config.toml
n_head = 8
head_dim = 64
rope_base = 10000.0
attn_scale = 0.16
init_std_qkv = 0.0264
init_std_down = 0.0
warmup_steps = 0
schedule = "wsd"
decay_fraction = 0.73
final_lr_fraction = 0.0
batch_tokens = 65536
dataset = "wikipedia_en"
MLP neurons of a small language model. Each row is named by its layer, matrix (gate and up: input weights) and neuron, and shows model dimensions 128-191. Each number is 200 + 20 x the weight over its row's rms, rounded and kept within 0 to 999. A neuron's up and down rows have the sign that makes its largest values positive.
A block is one neuron, or neurons of one layer that tend to fire together. After each block is what it responds to, as a language model described it from the Wikipedia text at the highest values.

L6.gate109,205,220,188,214,198,194,174,218,259,198,168,211,184,188,215,212,177,209,199,227,220,177,217,221,183,213,195,209,188,166,179,192,211,188,176,171,195,240,204,222,185,229,163,157,163,223,206,216,228,185,157,198,180,211,202,221,210,208,160,201,221,196,175,208
L6.up109,208,195,198,188,215,211,204,205,200,219,179,190,216,213,194,215,220,207,180,202,215,214,162,226,200,178,169,217,197,207,209,160,180,219,182,212,195,200,208,181,194,196,207,181,173,196,219,233,220,207,215,206,207,194,209,178,211,207,190,226,235,193,214,165
L6.gate112,181,202,199,190,211,208,193,217,188,208,198,158,239,228,185,172,183,201,170,187,180,188,168,220,191,184,236,208,213,182,197,213,235,210,179,203,188,207,196,188,211,205,212,213,195,223,201,223,223,202,188,168,189,174,220,176,232,189,164,222,214,161,224,187
L6.up112,222,194,184,166,229,190,176,188,235,204,205,220,243,224,194,222,203,195,230,165,221,224,240,173,212,184,198,212,211,169,222,185,172,179,219,177,170,216,177,195,203,190,222,191,204,153,206,199,219,188,206,204,205,174,169,204,174,208,215,203,194,220,183,183
L6.gate153,215,187,185,207,200,194,166,177,195,167,198,221,162,214,210,175,211,227,222,195,169,198,209,207,192,193,184,192,211,182,176,207,199,198,205,160,180,196,218,205,174,174,200,189,220,164,169,217,182,214,186,217,190,191,204,205,195,203,228,177,211,209,202,183
L6.up153,153,202,193,183,210,230,192,176,203,164,205,174,217,209,172,195,225,214,221,181,181,204,203,229,167,177,172,224,192,175,191,177,186,184,181,158,167,184,181,190,216,204,214,187,212,205,219,200,178,206,166,220,192,205,211,227,203,217,221,214,200,195,209,200
L6.gate512,185,184,216,206,229,218,181,217,190,227,192,173,213,213,191,213,211,203,211,193,215,205,192,213,203,156,245,202,181,175,173,205,196,163,202,186,216,225,182,179,200,190,202,201,186,218,222,249,197,198,193,189,224,178,199,186,182,206,207,194,169,212,155,222
L6.up512,191,251,226,170,224,173,207,177,185,173,233,200,201,203,212,197,196,166,204,164,208,197,200,198,208,189,192,185,234,179,198,195,191,178,217,224,228,180,200,198,188,213,148,252,201,237,196,219,214,232,216,153,196,208,197,227,204,145,203,201,193,183,163,192
Responds to: Short middle fragments of words split into pieces, especially after "ar" or "met", such as mar-ri-ed, char-ac-ter, met-h-od; also leading digits of numbers in lists.

L6.gate106,209,181,183,212,196,208,199,196,202,224,204,234,224,227,197,203,175,211,203,176,228,193,205,169,209,232,211,195,190,219,244,233,198,191,181,215,216,170,180,192,178,196,213,216,205,193,191,201,200,227,220,219,201,199,226,165,215,164,234,182,187,183,210,199
L6.up106,234,197,203,229,209,171,150,185,203,199,185,214,215,221,197,154,199,185,190,151,233,161,206,196,179,173,186,150,157,218,238,199,171,228,249,187,200,184,218,185,194,194,200,209,197,187,198,191,187,172,193,219,220,224,188,176,227,188,175,191,194,207,191,196
L6.gate310,190,196,185,203,201,206,200,214,183,231,205,188,209,225,213,165,225,174,227,204,221,186,209,204,195,199,190,191,205,212,196,207,166,232,160,218,212,190,214,221,187,170,174,169,197,169,203,242,181,202,204,216,204,185,212,174,206,194,205,216,199,187,160,221
L6.up310,261,215,191,137,209,197,212,207,218,182,155,210,210,184,197,260,188,231,193,217,225,215,194,196,190,192,207,183,211,201,203,217,230,219,201,203,198,216,166,205,188,232,224,176,200,173,174,204,206,194,169,225,186,218,247,195,223,237,201,203,247,207,228,193
L6.gate550,218,170,219,197,204,204,203,229,209,208,200,232,178,191,183,168,234,175,185,199,230,227,203,169,201,206,180,187,198,196,206,206,219,196,229,212,199,186,186,218,195,193,206,194,172,182,215,205,195,202,183,200,227,194,144,155,184,190,205,192,237,215,174,225
L6.up550,179,168,194,229,189,192,226,181,194,198,212,211,230,248,203,201,209,246,199,165,221,180,179,211,213,205,173,198,195,197,208,206,206,219,228,232,187,185,150,188,204,197,206,208,195,181,212,215,199,211,213,182,217,197,193,174,206,179,220,199,201,199,195,220
L6.gate616,192,212,184,157,204,213,165,195,218,174,203,176,232,191,149,224,216,217,227,172,206,177,210,162,216,174,223,178,222,222,203,201,182,244,214,173,201,211,176,180,181,225,207,203,202,185,206,180,183,168,174,202,197,223,205,188,216,185,219,235,222,182,221,207
L6.up616,226,185,226,212,213,186,182,198,196,213,161,183,187,185,196,188,204,198,220,173,250,199,171,200,187,207,214,186,201,203,186,198,182,178,217,200,199,199,225,225,219,162,175,219,198,194,203,198,218,179,160,207,233,154,214,191,209,222,185,200,232,218,173,178
Responds to: Short inner word pieces that do not finish the word, mostly pro/ro, sub/ub, sup/up, as in non-p|ro|fit, S|ub|phylum, the| pro|duct.

L7.gate570,196,187,197,190,227,174,205,189,230,173,222,220,204,177,239,206,211,231,222,190,222,200,179,175,218,184,194,210,189,199,166,194,219,223,240,181,184,213,238,232,164,219,214,185,201,212,227,192,209,212,214,170,188,150,212,177,179,175,206,194,147,170,215,195
L7.up570,188,203,188,184,201,196,200,213,206,206,183,227,205,189,206,209,204,198,221,191,188,169,207,191,183,191,174,228,200,193,175,176,218,186,159,177,192,189,179,200,207,240,196,198,220,183,230,166,217,186,209,215,187,213,164,204,158,203,242,211,212,186,180,183
Responds to: Word-internal pieces, mostly "a", that come right after a word's first consonant or syllable, as in m-a-ximum, s-a-id, Is-a-ac, m-oll-usk.

L2.gate2,184,207,239,199,199,212,200,192,239,187,201,197,175,196,217,226,222,187,232,200,212,193,172,217,222,202,214,201,198,200,200,216,199,223,199,215,156,227,197,216,202,247,187,219,216,220,171,195,180,193,178,169,154,175,209,228,179,227,211,201,208,209,240,201
L2.up2,182,201,220,209,209,198,195,183,221,199,204,222,190,231,208,216,190,158,190,223,209,216,184,205,198,220,182,211,201,214,215,190,220,255,221,208,198,195,186,189,254,222,220,181,221,202,204,179,193,215,178,173,183,200,206,206,201,226,192,195,203,203,237,193
L2.gate7,218,211,215,219,191,152,198,208,205,225,169,193,193,191,212,177,201,207,202,204,236,174,201,196,183,190,200,196,186,167,198,212,201,142,197,230,203,193,158,209,188,208,181,226,222,188,198,232,182,203,199,195,211,211,215,222,180,171,180,234,220,152,190,214
L2.up7,188,224,200,219,221,207,218,204,219,229,201,213,217,207,231,188,191,153,214,188,193,219,250,197,200,201,234,186,224,186,206,190,208,160,183,205,202,196,204,192,216,162,204,214,187,253,222,200,209,177,210,227,177,201,183,175,186,191,205,227,180,176,206,176
L2.gate197,187,216,210,229,208,196,234,161,188,216,192,196,208,229,206,250,188,171,164,184,200,201,215,198,229,169,165,224,209,215,197,208,204,185,184,200,186,238,177,187,204,187,257,223,185,237,197,196,208,206,203,190,176,178,224,211,208,171,169,212,203,208,244,203
L2.up197,191,177,214,196,185,199,182,187,180,179,168,184,198,184,241,227,220,178,170,200,239,195,196,203,226,208,193,170,218,178,205,211,221,204,212,212,190,187,190,176,184,203,219,159,200,176,190,183,227,193,190,233,233,190,220,207,199,196,214,236,233,212,206,214
L2.gate251,228,214,204,196,227,210,199,207,218,182,189,200,222,192,187,232,205,202,248,221,194,213,212,165,238,217,200,214,224,198,184,203,201,206,201,199,206,196,207,232,182,202,212,216,229,221,199,195,196,188,214,172,168,189,178,221,206,175,203,191,180,198,193,209
L2.up251,200,229,180,190,230,232,197,179,197,137,210,196,207,230,192,203,209,201,227,233,228,212,157,184,220,215,174,178,195,206,210,212,199,194,194,226,217,184,243,185,203,200,173,262,207,168,199,197,181,181,182,197,170,193,220,206,190,210,193,169,193,200,169,222
L2.gate269,188,195,202,193,209,199,207,195,218,226,191,207,207,222,184,202,181,183,198,228,179,214,176,181,202,204,237,193,157,218,217,165,183,195,186,158,197,219,181,199,199,204,220,199,177,209,195,172,166,169,199,178,236,197,183,202,196,199,226,196,210,180,164,211
L2.up269,220,210,165,226,216,176,191,201,213,212,216,199,182,217,204,201,182,197,190,231,170,158,178,171,156,193,185,190,182,239,218,186,198,200,169,222,218,188,190,181,189,212,214,193,218,178,221,203,201,194,201,193,173,198,165,208,193,189,156,199,233,170,161,217
L2.gate272,241,191,226,189,217,203,179,200,170,225,186,177,231,152,227,189,185,208,234,189,192,224,170,198,227,215,191,210,185,171,213,206,236,163,190,201,221,211,247,165,198,240,147,207,216,194,233,190,187,235,213,194,201,189,218,214,183,223,195,212,188,196,208,189
L2.up272,218,208,217,224,183,210,195,207,202,195,212,202,246,190,203,187,182,195,190,208,216,206,186,195,253,226,214,215,202,177,218,192,221,235,195,192,203,241,229,207,215,194,231,205,199,199,189,216,184,228,215,187,200,186,226,153,178,195,213,184,152,190,185,202
L2.gate278,179,232,195,205,189,184,212,176,193,195,206,199,179,169,207,198,209,217,205,172,196,238,200,226,218,187,216,188,212,175,196,234,185,183,219,186,234,169,220,237,184,214,209,165,202,176,163,211,232,228,209,173,186,189,207,215,208,192,202,229,226,202,204,211
L2.up278,229,230,183,227,191,198,210,198,219,197,197,224,199,180,204,230,210,196,192,177,232,230,214,212,207,216,216,198,221,187,183,228,210,194,202,212,222,187,215,212,184,227,217,171,193,209,208,187,230,189,168,204,212,202,192,214,171,195,206,217,196,207,211,161
L2.gate368,183,204,211,190,164,187,196,195,208,189,215,243,178,211,187,200,218,144,223,193,194,199,168,200,172,167,194,176,244,212,199,186,177,208,220,206,175,181,202,194,196,193,191,204,192,237,205,221,217,200,190,160,202,206,171,188,202,203,156,245,195,191,236,221
L2.up368,185,227,223,203,229,207,213,229,193,193,179,191,215,232,185,214,217,191,158,175,245,155,171,201,196,179,227,199,227,208,178,188,226,222,244,186,219,190,184,229,201,177,205,199,203,193,222,197,197,190,206,233,215,163,177,206,200,227,176,211,216,210,200,201
L2.gate403,225,223,195,204,223,207,175,234,167,178,218,258,215,183,219,175,245,215,243,233,193,192,186,189,215,208,191,208,194,204,176,236,206,203,195,208,197,194,185,181,217,197,194,230,207,191,179,222,226,176,175,201,204,183,221,237,227,201,202,218,197,173,224,205
L2.up403,218,189,203,218,212,202,182,213,219,229,234,211,189,165,180,210,239,211,213,208,159,213,195,203,196,191,217,172,175,183,239,191,219,192,203,199,189,206,192,188,198,172,202,217,208,212,201,203,210,201,212,191,182,170,153,200,171,192,211,195,221,198,213,227
L2.gate425,198,202,184,213,191,201,194,217,208,220,204,184,228,195,168,176,178,197,181,174,166,199,180,185,230,209,175,188,195,199,206,205,185,218,196,209,221,209,196,194,222,197,219,214,200,209,180,168,183,182,188,182,196,214,186,192,216,211,228,159,147,148,194,192
L2.up425,220,196,212,182,183,205,256,225,220,196,186,231,217,207,196,173,196,177,165,210,201,213,202,248,204,222,201,230,188,175,202,205,207,231,202,226,214,222,189,203,168,205,137,208,226,172,190,186,225,212,167,178,177,246,197,170,161,212,190,182,157,171,169,204
L2.gate484,203,186,193,198,218,207,187,220,164,226,222,191,219,193,186,219,183,171,173,226,190,208,179,182,228,191,224,232,210,175,208,206,228,180,217,204,193,202,216,231,212,200,186,191,237,198,212,206,212,194,177,162,198,218,231,222,225,213,200,225,202,177,197,227
L2.up484,220,205,194,230,221,140,187,232,198,178,208,191,208,201,202,225,187,244,216,222,198,208,208,226,203,226,192,196,204,194,207,191,192,224,169,192,177,188,186,210,223,196,187,201,195,156,210,160,255,204,234,182,203,188,238,208,195,225,193,206,210,188,218,182
L2.gate513,210,236,195,197,189,208,186,192,207,205,223,237,183,199,174,194,207,174,187,200,177,189,217,195,240,205,227,197,192,193,208,218,219,187,209,177,222,207,194,182,189,217,180,218,199,223,210,208,210,207,184,178,163,215,178,213,210,202,169,197,189,198,205,215
L2.up513,197,236,216,186,203,179,184,170,228,185,201,211,197,213,217,194,190,243,179,216,189,181,220,209,204,179,183,194,214,223,203,213,222,175,207,228,194,194,185,190,179,176,177,214,217,196,199,216,216,186,230,180,219,211,191,185,223,198,195,209,185,192,184,228
L2.gate522,212,236,172,192,198,211,193,173,228,195,219,199,227,202,207,223,208,182,186,190,190,181,181,212,200,159,204,221,168,196,171,186,195,156,223,168,202,223,161,212,209,170,193,223,214,188,179,199,174,206,205,216,239,168,193,194,173,168,207,194,189,216,201,213
L2.up522,194,176,208,225,191,231,177,202,210,219,199,195,192,190,195,197,168,160,203,184,236,178,200,214,188,191,211,223,216,210,196,180,181,185,217,170,180,176,182,233,181,158,219,189,216,220,199,180,215,185,191,215,192,185,207,214,189,198,213,201,191,200,202,212
L2.gate565,187,184,257,192,173,222,195,242,248,192,205,170,171,212,215,233,183,210,195,208,193,190,192,193,182,227,152,189,188,224,216,174,188,198,216,183,155,210,209,212,203,219,214,164,197,184,202,205,199,241,174,196,211,200,218,194,202,187,202,212,211,226,216,211
L2.up565,197,223,212,213,212,209,205,205,225,208,191,220,206,206,227,208,194,224,201,199,188,178,208,210,176,165,196,231,179,197,199,179,194,201,172,209,193,208,215,243,208,187,206,168,210,196,203,198,187,175,196,160,174,215,213,211,223,202,213,172,189,199,186,184
L2.gate674,210,188,207,171,236,219,166,197,197,227,194,173,172,208,212,180,205,230,229,205,211,225,194,166,186,173,209,184,205,193,201,210,199,189,213,185,190,191,150,192,206,197,231,194,226,179,239,181,180,178,237,206,233,198,202,196,235,246,169,197,214,230,216,203
L2.up674,212,221,230,188,209,225,209,158,216,202,189,162,178,182,182,229,155,167,207,208,193,235,204,147,194,175,212,176,210,207,228,213,186,241,198,210,209,200,220,184,208,227,235,198,204,209,191,214,177,197,186,221,216,198,167,162,212,222,227,190,193,199,201,195
L2.gate688,189,220,204,198,159,193,233,210,230,215,233,194,181,207,231,212,194,179,208,165,207,166,181,244,207,211,174,189,184,201,199,236,182,191,187,162,185,190,198,169,247,175,207,217,199,209,218,183,188,190,185,188,194,220,236,190,228,221,197,223,225,186,171,201
L2.up688,224,189,198,199,196,210,199,197,185,206,228,217,180,211,186,213,183,202,187,158,193,185,210,220,188,220,199,231,179,221,192,226,223,205,221,218,198,199,234,172,199,198,180,226,231,228,174,204,207,208,203,214,229,197,211,174,201,193,169,183,229,168,181,221
Responds to: Number tokens, mostly a lone 0, in pipe-separated sports tables (win/draw/loss rows, scorelines like 0–3, 2/0); weaker on stray mid-word pieces.

L2.gate0,200,211,193,185,174,204,198,203,227,213,216,188,221,227,191,149,181,226,200,201,210,207,204,223,157,185,198,188,204,208,186,190,207,275,207,210,179,207,184,207,176,205,208,254,183,211,204,214,226,194,182,210,177,199,187,196,200,230,160,228,217,194,191,195
L2.up0,230,161,184,218,214,200,195,159,179,200,203,203,202,203,167,165,195,212,227,181,220,191,178,184,188,225,211,209,223,203,200,175,190,216,202,204,193,183,191,220,193,223,216,187,187,241,202,223,173,193,178,182,175,207,223,190,188,197,208,180,180,173,234,201
L2.gate6,168,210,208,212,216,220,209,236,200,194,209,154,203,188,182,226,171,208,203,190,210,180,200,182,203,192,215,205,215,210,195,208,169,185,193,191,163,211,186,202,180,204,178,203,212,216,228,138,233,196,191,217,220,207,197,216,218,193,241,213,207,194,183,190
L2.up6,156,210,220,212,194,219,215,203,212,229,209,209,193,218,218,256,188,201,213,218,183,175,215,204,209,177,209,223,168,191,189,241,223,191,196,170,181,177,173,174,191,215,188,178,213,209,237,187,235,210,206,221,182,194,181,172,213,180,227,192,189,161,222,196
L2.gate63,178,188,193,216,202,182,192,204,195,180,175,198,228,190,155,211,190,176,201,181,201,193,200,226,195,196,226,198,185,230,198,212,168,204,203,210,189,204,184,192,233,200,212,241,181,209,189,212,218,190,209,234,202,192,201,205,186,224,190,227,238,183,214,203
L2.up63,203,222,215,216,212,184,226,209,212,202,210,221,194,190,204,217,177,172,194,199,199,206,186,222,221,203,215,215,200,223,206,142,168,202,156,176,214,199,190,224,219,226,211,214,196,185,180,180,193,162,196,238,229,184,195,182,217,185,171,172,230,185,193,172
L2.gate94,204,192,182,186,221,188,203,206,206,184,193,179,189,177,189,221,229,225,220,227,200,200,226,193,197,196,187,199,228,197,187,195,166,198,187,214,203,155,192,195,171,213,199,210,184,181,213,188,163,189,166,244,189,203,182,167,166,221,213,216,215,176,197,208
L2.up94,202,185,222,209,229,183,192,216,170,188,199,207,224,188,181,206,211,216,212,174,252,204,198,177,193,158,191,212,219,193,192,197,186,184,171,214,208,195,173,214,198,223,203,242,186,180,214,199,169,194,196,226,168,225,154,199,206,208,217,219,210,181,208,174
L2.gate136,203,223,173,199,175,232,184,205,221,193,185,197,188,161,161,190,156,214,190,187,204,220,209,183,223,197,194,245,186,207,217,185,222,212,237,234,230,201,169,253,175,194,214,198,202,198,208,204,201,176,209,208,211,205,182,199,197,189,173,176,215,231,212,207
L2.up136,216,199,221,201,202,208,182,218,223,174,203,201,210,187,213,238,160,208,190,177,146,208,159,204,214,174,201,166,219,185,190,202,183,203,193,175,181,198,195,170,200,208,176,161,187,182,191,210,183,185,190,236,193,192,237,175,193,181,185,195,232,204,194,226
L2.gate270,174,193,193,205,186,196,194,193,179,221,189,178,187,187,197,212,192,205,194,191,222,211,213,219,220,230,169,190,213,222,219,197,197,216,212,196,183,221,186,191,187,192,209,184,231,213,201,201,187,207,187,193,189,208,153,200,235,180,171,221,249,202,191,182
L2.up270,172,187,212,251,156,192,192,189,194,211,198,220,204,206,192,198,214,240,210,187,198,191,225,199,201,231,165,196,181,212,199,204,202,232,202,170,226,209,166,193,214,178,201,219,201,224,223,196,229,172,184,208,203,183,209,230,194,176,157,265,193,217,209,191
L2.gate376,222,184,196,192,165,187,192,206,211,190,205,205,209,196,197,246,227,193,215,181,162,212,172,211,190,231,164,208,177,189,208,237,172,197,139,218,198,216,194,205,191,207,212,173,240,185,182,188,213,242,184,210,236,226,196,179,213,208,182,207,207,172,210,201
L2.up376,223,188,207,204,144,192,230,255,205,207,223,191,191,206,217,202,209,217,192,210,217,195,183,225,207,205,216,202,221,220,200,241,193,169,180,211,162,175,231,170,227,242,193,196,205,202,191,244,197,188,173,185,213,200,216,213,204,213,193,198,194,194,203,178
L2.gate385,245,218,206,201,191,201,216,220,211,218,206,181,230,171,192,212,167,197,216,165,200,200,195,224,212,208,210,197,210,203,228,202,191,176,191,209,202,155,211,187,185,188,195,213,188,213,203,223,175,218,199,217,195,212,173,208,221,195,159,208,231,180,216,190
L2.up385,191,221,213,203,190,183,213,245,182,208,195,177,233,144,210,253,167,193,205,193,205,248,208,210,197,193,195,221,198,204,191,212,166,200,199,157,209,193,224,185,207,195,206,200,168,207,220,203,211,205,246,220,190,230,207,172,180,210,178,190,208,184,208,207
L2.gate442,207,201,186,218,193,221,194,155,190,192,193,237,177,203,192,206,168,176,165,191,179,194,187,190,218,237,160,200,209,207,209,186,228,197,188,208,232,190,189,200,176,198,197,222,185,177,193,153,201,212,201,165,219,210,180,206,230,182,182,227,207,217,175,204
L2.up442,168,199,200,231,167,225,202,203,211,197,187,207,210,203,201,193,182,185,209,191,211,199,226,178,194,247,212,206,180,176,200,204,177,196,218,215,214,192,182,204,197,221,194,206,178,174,204,204,200,201,184,231,235,195,232,199,169,226,193,212,192,210,243,211
L2.gate592,199,235,229,210,193,177,213,188,189,217,251,215,208,210,205,221,226,220,195,170,171,224,169,214,189,221,205,202,190,184,185,187,194,208,208,173,213,233,205,212,193,178,204,206,178,206,184,184,223,216,206,192,174,158,205,222,212,192,201,179,191,237,192,177
L2.up592,189,199,218,196,230,217,229,205,184,219,211,250,188,217,215,183,196,200,164,221,211,186,209,217,209,202,217,232,197,173,192,232,213,207,201,234,221,208,208,199,195,191,180,228,191,187,201,209,202,142,177,198,200,161,186,215,198,197,237,248,177,153,208,201
L2.gate597,181,206,224,215,172,213,183,196,219,218,197,225,206,227,194,239,153,167,175,191,201,184,195,199,222,218,162,205,205,210,236,192,171,203,209,200,210,158,156,229,234,205,208,198,188,223,228,216,203,218,224,226,208,204,215,196,191,210,163,209,215,203,185,203
L2.up597,209,190,216,199,161,233,203,187,181,208,220,205,225,203,191,212,193,208,169,153,219,166,199,189,200,237,185,203,167,220,207,171,197,204,200,235,182,222,211,232,236,202,216,199,206,228,227,242,153,200,230,204,211,213,208,182,203,201,216,208,238,184,230,196
L2.gate627,204,230,157,197,164,155,204,206,206,203,226,220,220,181,210,203,197,203,168,178,237,176,206,202,172,232,201,200,199,228,214,207,222,197,224,224,221,252,200,168,163,181,195,169,199,213,216,201,183,185,205,211,185,194,199,219,188,248,195,172,191,207,168,226
L2.up627,211,218,193,206,228,185,240,199,210,184,183,205,212,203,228,159,187,184,226,229,184,172,196,203,219,158,204,229,234,205,201,172,183,186,227,196,214,186,156,165,206,198,210,177,162,217,211,207,171,236,187,178,203,205,170,204,230,183,208,178,199,180,197,205
L2.gate633,211,210,199,156,191,193,219,185,210,172,200,170,211,202,232,197,198,165,219,216,162,172,211,215,176,179,220,190,191,204,216,192,204,215,250,213,220,214,214,197,236,185,195,186,205,185,203,215,209,209,165,201,207,184,201,173,176,229,216,198,186,211,180,215
L2.up633,189,187,239,191,178,195,174,206,224,208,178,228,176,237,210,204,217,210,229,185,170,185,190,182,213,226,236,224,211,231,222,209,222,205,207,208,168,225,200,172,214,171,219,233,208,203,199,178,238,211,206,232,197,234,185,194,200,243,213,199,222,198,182,212
L2.gate646,220,190,209,184,222,239,182,196,201,216,185,231,191,197,220,229,200,192,195,194,191,200,201,199,174,190,205,176,207,206,190,195,152,158,196,190,181,213,212,160,228,203,196,220,193,186,214,218,189,213,204,162,234,198,169,182,210,189,208,222,229,187,207,207
L2.up646,204,169,219,197,192,209,211,173,219,209,175,202,200,217,181,257,205,212,177,187,184,232,188,153,201,203,195,223,207,205,187,198,226,200,185,214,211,234,186,190,206,207,217,180,200,158,203,212,182,216,179,192,218,196,211,176,179,165,213,193,182,190,202,208
L2.gate660,216,195,223,176,183,199,185,191,222,240,167,208,174,200,199,163,172,173,217,199,186,218,221,209,183,195,199,199,188,185,188,221,220,169,205,209,206,157,160,197,189,188,228,187,159,182,214,225,216,221,216,202,179,188,227,173,185,194,206,247,219,231,158,189
L2.up660,188,182,187,205,177,193,218,265,215,193,164,182,199,213,206,214,201,193,172,197,186,194,218,189,198,236,219,182,190,180,196,185,211,206,195,249,234,209,170,199,198,252,177,226,205,176,194,180,147,200,174,180,199,187,202,236,172,203,188,206,194,195,223,227
L2.gate693,216,217,208,196,229,211,223,162,181,155,168,214,180,186,219,177,246,190,218,226,193,201,208,198,196,187,193,212,210,217,188,199,208,226,230,170,212,219,162,214,219,174,198,244,189,173,184,203,201,232,199,192,211,194,180,207,186,185,219,191,190,188,237,207
L2.up693,207,204,191,213,196,221,196,192,202,200,202,156,198,178,173,222,193,181,210,216,166,186,225,180,199,194,201,215,193,190,213,233,159,177,194,203,199,217,214,205,192,219,186,209,184,224,233,199,183,211,186,208,218,228,176,224,223,227,178,210,173,198,184,194
Responds to: Word pieces inside words split into several tokens, mostly the suffix ical (clinical, classical, political) and word-initial pro (provide, province, Professor); also lone a (causing, Modena).